config.yaml
n_kv_head: 7
vocab_size: 8192
norm_eps: 1e-05
positions: "rope"
rope_base: 10000.0
qk_norm: true
init_std_down: 0.0
lr_head: 0.00462
MLP neurons of a small language model. Each row is named by its layer, matrix (up: input weights) and neuron, and shows model dimensions 32-159. Each number is 128 + 24 x the weight over its row's rms, rounded and kept within 0 to 255.
Before each neuron's rows, "fires in" lists the words (lower case) most often at its 100 highest values on Wikipedia text that the model never trained on. A number after a token or word is its count.

fires in: "of" 22, "from" 20, "born" 11, "although" 6
L3.up19 [102 130 112 121 124 105 135 135 126 164 160 102 142 134  72 124 142 147 166  79 110  99 109 137 149 111 119 177 111  96 119 109 141 157 128 143  99 145 138 116 113 122 104 140 121  92 127 116 133 101 111  99 146 136 128 164 118 105 144 140 118 127 130 138 150 143 137  57 127 141 143 104 161 136 123  92  97  99 121 121  99 135 141 104  60 157  99  97 122 122 126  93 124 129 147 104 134 145 164 126 143 114 137 108 135 113 144 137  83 142 119 130  97 119 121 128 152  68 110 129 147 138 136 118 150 160  95 128]

fires in: "in" 83
L6.up791 [162 200 151 103 129  99 120 125 102 169 111 121  95  64 139 147 117 123 148 134 119 127 160 152 123 123 110 148 184 134 110 124  97 159  83 128 106 126 107 159 109 145  96  95 116  73 139 147 153 108 117 154 117 106 107 138 103 143  91 127 161 122 160 108  87 122  77 162 124 102 179  77 130 153 121 115 132 154 112 147 115 143 175 113 143 134 127 116 134  75 113 112 108 155 119 109 134 112 162 129 123 143 129 134 137 113 100 107 140 143 126 135 146  90 115 178 124  94 132 114 148 133 158 148 130 112 102 163]

fires in: "during" 20, "following" 12, "after" 6, "in" 6, "year" 5, "debut" 4
L4.up858 [123 149 165 166  72 128 158 134 115 111 132  92 140  94 130 143 104  97 153 155 112 127 105 128  64 140 155 132 177 149 144 136  76 131  97 116 110 170 132 157 138 133 139 104 113  93 145 162 181 112 135 156  96 175 126 134 130 137 119 133  77 145 142 114 118  88 103 144  98 152 154 135 161 103 157 143  91 134 115 185 136 142 121 124 114  98 138 128  99  89  92  96 123 117 165 131 135 136 136 117 117 116 171  98 125 142 146 130 108  86 114  83 133 147 115 157 156 166 154 121 115 114 139 133 135 133 147 111]

fires in: "of" 45, "phytocerum" 9, "to" 6
L2.up393 [121 127 110 158 157 139 127  85 122 149 146 138  99 169 148 143 148 146  65 115 117 174 160 147 121 106 139 111 161 164  97 105 130 108 110 142 135 142 115 148  85 115 142 149 134 115 140 110 210 146 134  91  86 118 139 119 131 145 132 135 147 132 108 118 129 145  93 119 144 181 101  74 125 182 153 131  70  98  99 101 125 107  98 126 121 173 107 163 141 116 157 141 103  98 118 144 129 173  95 124 130 107 113 155 120  85 157 159  78 111 108 141 141 108 115 169 149 122 142 127 152 122 122 125 144 117 138 149]

fires in: "it" 72, "its" 6, "which" 6, "that" 5, "he" 5
L11.up431 [112 111 138  73 136 164 143 141 104 155 133  69 135 109 166  91 195 152 134 129 131 118 119 127 123 119 127 167 137  94  86 127 106 110 129 103 153 123 122  99 121 124 116 120 120 122 118 135  81 139 114 138 139 115 174 112 134 174 124  94 126 145 107 200 125 107 131 146 140 181  90 113 152 105 110 135 108 142 126 159 125 143 124 120 136  97 154 131 140 115 107 142 111 137 124 134 145 129 127  92 139  87 103 135 124 118 179 107 104 103  90 121 133 150  92 165 131 176  83 154 116 107 142 124  83 123 131 117]

fires in: "he" 24, "they" 23, "would" 14, "she" 9, "it" 7, "the" 5
L7.up609 [146 123 112 136 153 140 143 156 105 120 132 184 144 105 158 123 136 172 126 117 116 105  99 139  80 113 123 148 118 126 106 108 154 101 153 163 103 136 127 127 175 130 138  98 108  81 125 119 125 127  98  93 141 139 155 126  92 181 137 143 158 119 114 142 110 100 127 109 114 162 139 122 133 109 119 145 107 137 135 103 135 144 146  96 130 167 142 107 111  91  93 122  94 137 129  96 164 111 112 145 119 111 124 107 123 139 128  84 178 112 120 113 131 125 128  96 151 105  94 136 167 108 141 131 150 152 115  69]

fires in: "the" 47, "from" 21
L10.up895 [149 127 107 128  65 106 160 110 175 165 120 151 120 143 143 141 146 144 115 116 145 135 150 143 149 100 138 126 149 141 121 129 103 148  98 134  98 145 118 132 166 105 125 169 130 148 154 131 120 114 112 118 151 140 124 120 124 109  94 109 149 124 133 160 120 130 105 132 168 124 143 128 143 105 138 160 139 143 129 132 129 131  80 113 146 162 110 111  96 128 125 103 158 136 158  91 163 130 121 120 101 151 126 124 100 139  88 144  99  87 130  97 117 107 100  84 135 136 171  62 114 121  91 139 123 178 172 124]

fires in: "of" 51, "to" 39, "following" 9
L2.up348 [ 79 119 137 140 111 147  93 130 102 109 138 111 141 161 122  83 148 137 129 121 101 132 136 144 146 124 160 145 154 158 126 132 108 117  90  61  90 124 145 137 127 114 132 133  98 109 158 151 124 139 154  93  74 143 129 151 165 126 145 138 131 149 140 155 132 100 132 122 159 140 147 115 183 117 151  98 101 149 132 119 128 110 103 140 138 132 103 132 181 119  85 103 102 118 166 167  72 116 143 173 113 125 135 118  99  95 113 136 116 104  85 120 144  97 145 126 162 119 122 111 174 129 149 142 135 112 100 189]

fires in: "in" 83, "978" 9
L3.up292 [116 123 162 142 133 108  99  93 148 147 115 145  95  78 126 177 152 111 106 141 101 136 148 122 125 139 130 139 108 141 131 113  96 135 108 120 121 142 126 133 142 165 119 142 135 110 122 111  97 115 160 165 125 112 157 129  98 135  87 116 138 110 132 151  95 129 157 152 181 141 107 138 129 171  73 112 182 108 107 135 150  97 120 110  90 144 152  86 106 143 126 106 126 181 142 145 136 140 141 118 158 149 104 119 121 121 154 115  99 122 139 102 128  73 143 136 103 131 112 136  80  94 138 139 149 144 101 163]

fires in: "of" 23, "after" 20, "mid" 8, "every" 5
L2.up290 [ 94 113 161 152 123 165  91 119 129 127 143 121 127 146 149 141 145 106  95 155 146 147  96 147 131  86 136 112 113 149 121 101 141 119  95  88 150 149 148 150 116 179 147 131  88  97 130 129 184  89 116 118  58  79  98 151  85 138 166 123 128 153 156 153 153 134 141 130 152 103 135 139 107  96 128 122 131 118 123 131 140 128 139 110 135 142 149 108 133 127 102 128 142  89 117 141  93 120  93 132 120 112 114 160 147 113 126 127 116 152  84  79  90 130 131 105 130 155 104 132 140 134 161  79 149 131 176 107]

fires in: "to" 45, "or" 19, "but" 17
L2.up192 [105 162 134 139 151 119  82 117 148 154 111 124 132 106 124 119 128 120 109 156 123 124 151 109 169 118 105 111 141 117 132 129 161 124 109 143 154 131 117 122  91 149  95  91 147 159 139 105 106  99 168 101 166 108 113  65 140 143 117 164 155 171 140 114 161 117  97 128 154 188 173 133 138 113 118 131 101 145 165  95 143  85 149  80 105 119 106 145 142 102 116 118 135 105 131 127 167 127 174 143 117 118 175 147 121 129 168 122 190  96 148 147 113 122 126 164 148 120 131 141 181 125 141 144 112 109 109 110]

fires in: "at" 32, "it" 12, "after" 10, "the" 7, "of" 5
L11.up312 [144 119 110 129 159 121 147 124 162 139 148 148 111 145 134 108 108 118 150 126 157 139 117 126 120 136  84 143 102 136 102 122 154 122 135 171 117 146  81 128 112 124 149 142 124 162 115 129 123  89 139 112  86 172 131 114 127 175  93 133 155 126 199 116 128 135  96 121 125 123  85 114 147 112  89 125 123 110  78 100 143 104 112 120 115 138 149 114 115 115 147 140  75 121 163  89 141 114 153 122 152 132 161 173  94 128 132 156 147 117 153 112 150 117 163 155 127 137 145  68 134 118 122 165 149 132 153 128]

fires in: "not" 35, "t" 10, "ninnu" 4, "din" 4, "ninja" 4, "hp" 4
L3.up80 [168 139 127  80 181 125 139 112 125 154 127 102 154  96 127  85  99 187 102 155 125 188 111 113  87 104 127 143 132 109 171 119 138 149 123 133 106 128 136 162 126 162 147 144 155 104 143  93 132 127 138  99 126 128 112 124 151 162 117 134 169 172 127 123 126 123 122 138 123 124 157 134 175 113 121  96 174  94 126 109 135 124 157 156 144 145  87 110 104  99 117 155 150 150 132 116 145 106 120 136  75 148 136 129 156 132 184  76 117 174 125 120  98 113 166 163 132 141 118 148 119 125 129  86 142  64  99  92]

fires in: "he" 23, "also" 22, "it" 14, "which" 5, "currently" 4, "lafayette" 4
L3.up652 [190 163 144 148 139 154  98  93 133 156 112 133 132 104 126 136 138 129 107 141 150 107 172 132  98 125 113 127 135 122  97 105 133 145  91 130 171 124 121 143 136 131  85 135 138 108 189 138 117 106 154  72 152 140 147  84 151 102 106 128 109 104 103 151  99 151 130 112 105  85 136 142 123 153  99 123 116 116 169 118 156  65 126 135 124 121 153 123 146 104 111 155 116 186 122 165 153 105 100 135 138 132 131 124 127 102 112 112 124 157 118 133 114 164 121 135  96 136 132 172 138  92 139 137 126 136 157 143]

fires in: "of" 40, "by" 17, "from" 5, "into" 4
L2.up57 [117 134 109 167 154  95 147  90 181 141 140 128  97  56 146 161 123 103 148 119 143 131 136 118 124 118 161 155 130 125 144 162 105 121 140 120 152 129 148 156  95 111 145  80 137 172 120 160 176 141 138 126 103 136 115 112 148 152 150 138 113 146 128 153 158 125 142 119 136 155 126 126  73 116 163 149 125 133 141  98 138 148 108 123 108 107 117 132  77 133  94  89 111 134 126 141 117 157 155 103  87  97 143 124 116 141 168 121 119  71 137 104 105 100 151 158 158  73 144 109 154 147 103 115 146 110 137 116]

fires in: "during" 23, "the" 21, "that" 13, "every" 5, "following" 4, "of" 4
L3.up872 [111 110 125 148 119 115  98 159 177 128 154 159 118  91 133 120 154 148 139 129 129 116  95 143 160 122 162 134 133 136 111 139  81 126 100 130  86 125  92 106 134  99 143 133 128 122 155 131 135 143  85 186 127  89 132 124 182 135 108 100 131 151 109 164 116 111  88 139 134  83 107 136 131 154 152 150 141 113 119 137 126 144 112 114 159  73 147 149 181 137  87 109 142 108 120 143 136 149 116  92  90 148 102 110 156  81 177 143  73 154  80 132 138 109 111  96 125 109 141 172 111 144  95 138 162 101 132 160]

fires in: "of" 84, "and" 12
L3.up307 [119 126 156 140 127 125 149 143 151 126 145 107  86 134 103 119 130 135 128 167 140 132 165 153 120 120 142  91 137 115 132 148 131 145  86 127 127 101 130 135 128 103 108 114 167  94 116 121 101 135 118 104 118 168 135  85 170 122 134 134  90 167 107 113 123 142  96 149 149 160 159 139 147 146 115 146 136 131 116 108 119  95 131 125 109 149 115 102  96 119 121 108  95  99 151 185 104 118 151 169 100 123 161 147  81 106  90 147 126 107 149  95 102 127 117 145 131 131 127 119 154 149 142  94 187 120 104 123]

fires in: "the" 53, "a" 27, "as" 4
L10.up349 [146 113 142 158 151 151 125 120 141 135 109 174 129 114 192 147 148 153 113 133 113 139 126  94 104  94 104 156 143 123  89 153 136 106  86 135 104 138 134  92  84 126 150 137 129 104 116 148 117 140  97 126 104 142 166 119  75 152 126 104  84 120  87 156 153 177 122 119 117  98 130  78 135 127 139 183 108 135 140 145 134 115  86 118 152 115  80 157  85 125 125 138  90 125 134 123 115  80 129 118 126 153  98 111 171 131 122 128 131  85 123 175 113 139 128 109 111 135 143  83  76 142 119 141 161 167 148 135]

fires in: "can" 24, "they" 15, "t" 5, "not" 5, "you" 5
L10.up380 [153 145 111  67 160 148  95 167 121  97 113  97 121 119 143 138 124 128 122 163 170  97 128 120 147  75 128 142 101 121 127 103 101 115 154 180 152 134 127 160  98 108 149 150 121 117 100  99  94 119 130 121 170 153 131 151 126 155 142 134 135 157 134 131 120 142 138 142 121 196 123  80 134  98 110 186 151 108 134 124 136 141 135 130 114 137 120  42 107 145 141 161 125 136 120 120 109 122 145 104 116 107 103 121 117 100 107 124 134 144 169 101 120 125 113 184 156 174 135 106 110 137 113  95 111 130  76  92]

fires in: "on" 40, "from" 19, "of" 12, "during" 4
L3.up591 [118  90  96 125 141 111 127 106 145 131 121 146 134 123 146 144 129 127 131 109 123 100 137 140  64 163 152 157  70 142 108  68  98 114 110 137 110 163 146 123 128 163 110  93 143 132 153 128 137 139 131 118 126 137 129 108 155 161 124 144 122 128 108 138 130 146 133 121 138 125 133  76 105 150 121 135  98 112 104 114 138 162 123 110 105 154 155 148 134 134  75 119 106 169 156 108 149 137 164 165 104 102 105 120 119 131 163 115 150  64 108 112 123 188 115 124 161  98 141 116 139  88  99 114 169 151 118 172]

fires in: "this" 47, "of" 7, "alpha" 6, "fifty" 4
L2.up41 [128 143  73 151 137 124 112  65 175 128 164 132  91 153 152 114 146 115 112 122 143 149 134 159  92 148 122  99 139  97  54 158 108 141 135  64 127 141 126  95 133 134  99 144 112 113 139 153 106 146 124 117 134 146 140 154 132 138 128  88 148 141 164 144 146 177 107 120 119 141  98 152 102 115  98 152 143 127  97 133 114  92 143 109 110  72 104 157 126 127 105  95 146 120 142 132 118 138 141 101 140 150 136 132 141 117 135 105 159 135 175 110 107 134 140 123  94 137 210 127 125 107 142 114 143 167 140 113]

fires in: "he" 55, "she" 30, "who" 7
L10.up117 [115 106 175 131 132 152 130 116  84  78 142 131 138  64 130 122 150 148 124 154 168 128  95 138 144 144 120 132 121  95 105 112 164 120 159 132 166 130 122 143 115 119 111 129 119 113 104 120 112 109 132 147 122 136 107 116 131 142 125 149 147 150 142 180 105  95 105 142 118 120 123 119 156 131 129 132  88 101 166  94 146 164  96 115 122 149 109 108 131  67 115 143 134 144 141  95 154 154  95 120 165 140 129 114 172 102 136 148 141 133 145 144  95 169 116 159 129 134 106 154 153 127 141 108 117 144 143  98]